Part of a small language model's weights.
Size: width 192, 3 heads of 64.
Architecture: RMSNorm before each block, rotary positions, no biases in attention or MLP, untied embeddings, normalized queries and keys, capped logits.
Training: a variant of Adam for these matrices, 149M tokens.
MLP neurons of a small language model. Each row is named by its layer, matrix (up: input weights; down: output weights) and neuron, and shows model dimensions 16-143. Each number is 128 + 24 x the weight over its row's rms, rounded and kept within 0 to 255. Numbers have three digits each.
Before each neuron's rows, "fires on" lists the tokens most often at its 100 highest values on Wikipedia text that the model never trained on; "fires before" lists the tokens most often just after its 100 highest values on Wikipedia text that the model never trained on.

fires on: "%", "F", "um", "ist", "lect", " —"
fires before: " |"
L2.up154:105126123136117075142109105136151127165121125066125127102124151124128129132100130118108110124100145155123090157127124062125126083151150127143121186140145101150131136137168150151116075140147111159138134115096118151108125123105163130129145127113156104092131145128059104106144151158107154110145107117128138124133098090155110146138105171121106112124103151102161136157140146160143089130125
L2.down154:117094154154108120099139140143084145054105092167173125096136124129152086126125099120095101111148114111129178147062148103136123128114132173124155116147186140112108133121083142119128141088112112144103107120143148108167131114140149115132142100136131084140138110140171107132144123127149128159159169145146146142124151129116115110112107082139170167093166139102104089119104143114101110160121

fires on: "ia", "and", "as", "land", " York"
fires before: ".", ",", "\n", " and", " in"
L6.up188:126149138074121107144080138128140113132116149160128131118133126101114129137156128158135085088132115115135167147130163144145136151127136159135136155183120146122159109143107125134133128110140091149137096086084134123150100136188153129118108082155136128134173129117140117124172151158135149120145119123071131111115130120098144111123071146107142117095150078122144154115072131133135109138126
L6.down188:118151168172173097160101117089115152135128123123115132081128157096130131109154134079166149107147127066094127125086179121133151126132139129118168140119105131133136131109121153115130135159143087120148107106127149135141150126076121102144179141142130134102161125162154132124148102129138148141115109136109099126105161114109156141140110110122165101158098113067098135148149105175106111142101

fires on: ")", " P", "s", " League", "up", " cent"
fires before: " |", " (", ":", " was", "os"
L6.up449:132099116110089100161090078150175160136135170081111122154129118130058141110165142083110106129114122142114148144106084121122120137118170113137103202146144141156099149115168155131133085144145084134094160165121124120096094084115138118105137102102148103135115073183143140095147123124128120140106141106151139158126135105162132148127126119125103140107091128134151104107137152136145142152127
L6.down449:098134167147142126119129117092140113108146118162100125119144088112198126121147118112110143153138116066124141121111141144100132159180120136098169102105138152125152118147146064071114129137141145137117115133147134156123164134144097181134160129138128114155144158120116141154109143165150142121117168159140148133125131163128149128113150115109136151116171137142099131106123122172103128087176

fires on: "er", "ist", "ember", "man", "ian", "ur"
fires before: "\n", " of", ",", " and", ".", " from"
L6.up249:110130128092090086113099131122165114122151089124149184102109138104106122112166120132155139148106131118162106153143128130102140170111118108111080099137172160136128145122122099144156132138140116147118135107122142150159154172143111149094149158132126143106069189184126099132148114168103152130185066133104067137128128144154112072128132139130112115138100123115138132128139153147109151082139
L6.down249:136140158136133149151126133105125138104139101171086143121128178146096161106132127114141111120131130121107093180143142169123112169114087151139141138161090117204117125139153151141119138134097155146122106139148106134158172155125106113074148118115137116114148134102115187103131123137096086129107107100143166102124134116149136107172140125102137152144138113099125121128100195142145123152096

fires on: "er", "man", "ist", "le", "y"
fires before: "\n", ".", " and", " in", "\n\n"
L6.up361:134168123134113110131098119107120179093170162099128155136143156094097164085166119115142135134110135137154140166134125134124126161117124159119138128151142123105127148119157146114155137111127174124127098121128122131168147146082148125121135121135111116141124107135122132129143113137128160182145128112096127106112137104142152104148143174156147161106106120067083165111157150128149135078125
L6.down361:113161143098120149103125163123124101145132144151093131144113119128101119125118124112136132096117101099055098094124130171116122118137094121147128093147105124167106151125125118139119134161109156137122115108168124154107180140130120144117136170113144117155154128146104078094142139132106138129106153115136158093148093112135136140082131065155135108113127133117140112169087181156147131160104

fires on: "N", " f", " name", "4", "E", "D"
fires before: " ", "ootball", "S", "8", " |"
L4.up159:162177137111133130130107136118131125108133120115093122112128109110140162118133127112103104146133138119129104128133173149112152127147123125133106131183149123128144148126088193142120153144152128162158103096124165141155118105152102149099147134145142079155134195139154117144117113108111119076125126115070141099167088096110129148148125143117138136133142098083096176107123087151131133144081
L4.down159:146134099184124069101141133092144119127130148162098125081157147144141137087148127105146148171117124125158152131079093136125079101119157119215120159084143100114145092127119126133145118085135142089138165170140124148140201135164110128138135165109133149132084115120071131105158149103143159150143125117165127118138123136135112129086088112125133138125158136149129100103120129119137126133146

fires on: ")", "%"
fires before: " |", "\n"
L4.up64:150096143108141082151122132113129145103131148100109182135149132115161146129097097126129095175120131153110125118184147089107081143120154136131139175100124135128152112136161119133120104166183099141164134116133130157114140147096115119134154119117146117115152146136123110144151134134124097128137148124115114131156115117189104120072113122114116108130089156092139144127092140134105130104102
L4.down64:124102131131112102126156126121144155112076128125148147116107126110111160087066146157154118112122137141154121150103099144122105144149118102133123144143099158167120115169137111112110082096138082146103156112129089118182119198093092139159139074155083159144112126124125134147128158133113129100079149141153171133147098128161111156115114112132132133160100138080151105117114109150118137114171

fires on: " =", ")", "land", "0", "'"
fires before: "\n\n", ".", ",", "–", ")", "\n"
L6.up447:132164137124090102130119129146139122097129145142104160106146080094112152103198155097121099124190139135128171141170159112108111171096130127132160132149093116128127128128139141114138142163135112137143100116091131134172062117133193106114134125129137112151157134147134139112144106146112105149149129167094152107134135121112134122150075131124174141124105087094106150106108128111132101127098
L6.down447:141114164155115094144133149111146142129102108104099134099126171093160082135157172142109112142122168104086139131130137159126157093110127134161177156114127121115149139103147140137097159125111105159143130110137131098133151103146080163121129162078117096105136150139135132115088100158149148124164142170179141140136147101142145130158116141125160136152111160097101122126130111097134102184103